config = dict(
    d_model=320,
    rope_base=10000.0,
    rope_fraction=1.0,
    attn_scale=0.125,
    bias='none',
    optimizer='adamw',
    lr=0.000989,
    beta2=0.99,
    doc_mask=True,
    steps=4670,
)
MLP neurons of a small language model. Each row is named by its layer, matrix (down: output weights) and neuron, and shows model dimensions 80-143. Each number is 50 + 15 x the weight over its row's rms, rounded and kept within 0 to 99. A neuron's up and down rows have the sign that makes its largest values positive.
Before each neuron's rows, "fires before" lists the tokens most often just after its 100 highest values on Wikipedia text that the model never trained on.

fires before: "C", ")", "•", " (", "z", "D"
L5.down546:57 64 70 30 77 31 66 28 47 38 66 38 48 37 47 58 70 41 89 46 53 47 19 11 30 35 42 30 63 57 58 78 67 72 49 51 51 54 64 47 58 31 49 47 72 58 23 39 57 46 39 35 81 42 49 72 42 45 44 71 44 38 61 55

fires before: "."
L6.down244:23 64 33 66 64 47 42 58 68 64 80 49 23 18 45 47 40 67 37 45 50 38 38 34 61 23 61 77 30 64 61 24 67 27 49 71 32 66 28 60 55 78 50 42 50 34 37 30 38 47 55 79 73 39 70 61 57 78 41 59 46 43 61 54

fires before: "al", "in", "ent", "ar", "ant"
L5.down280:74 17 49 36 40 43 53 62 40 45 24 69 64 36 54 57 16 71 40 34 46 58 54 52 55 50 32 37 62 55 42 52 33 71 68 32 39 40 67 31 56 62 81 39 73 76 42 38 36 34 61 78 31 35 66 47 51 50 58 67 66 41 57 64

fires before: "s", "ci", "|", "ist", "unt"
L5.down38:22 40 37 62 40 34 37 64 44 56 60 59 47 37 63 62 78 32 38 51 52 44 55 40 74 56 30 62 52 42 54 68 41 61 65 33 51 39 63 68 40 60 51 44 41 84 24 53 43 51 57 37 29 42 49 59 19 56 46 65 77 45 52 66

fires before: "y", "el", "o", "u"
L5.down131:57 57 56 54 44 55 41 48 77 52 40 40 41 44 90 46 59 43 46 35 51 42 61 59 25 50 31 64 44 53 41 45 68 59 41 78 36 61 50 52 61 63 61 31 28 37 29 40 57 67 89 37 72 36 56 58 38 50 74 69 48 31 59 61

fires before: "ia", "dy", "re", "ja", "ard", "s"
L5.down485:45 70 56 37 53 55 48 18 62 49 50 66 56 27 54 48 36 59 32 62 36 47 54 61 61 41 53 28 58 88 05 43 63 23 46 81 29 67 64 23 32 43 55 62 58 56 57 45 47 34 33 50 67 71 62 26 66 47 53 71 49 48 52 22

fires before: "ly", "il", "l", "ent", "al", "th"
L3.down503:37 50 29 60 62 64 28 40 37 58 44 62 45 50 37 37 35 55 36 72 21 52 77 39 65 51 56 60 65 67 34 58 58 32 50 47 73 37 80 41 43 26 67 49 40 35 59 41 70 45 51 31 73 53 60 46 44 62 42 54 46 57 54 62

fires before: " in", " 19", " on", ".", " to"
L5.down322:72 39 50 23 65 64 56 37 26 66 28 47 69 53 66 51 28 32 19 40 69 38 67 43 44 43 60 31 79 55 58 48 34 64 33 44 46 50 41 42 61 74 53 40 36 56 33 62 51 48 59 55 39 25 38 67 50 46 66 68 55 42 58 54

fires before: "age", "y", "ance", "th", ":"
L3.down793:35 19 58 55 57 33 42 37 40 55 50 52 49 67 48 70 11 60 34 73 32 47 45 43 45 43 63 31 40 49 58 33 36 43 42 50 40 38 65 49 32 63 39 59 56 41 67 24 39 45 48 60 54 44 60 37 62 84 50 37 66 54 44 64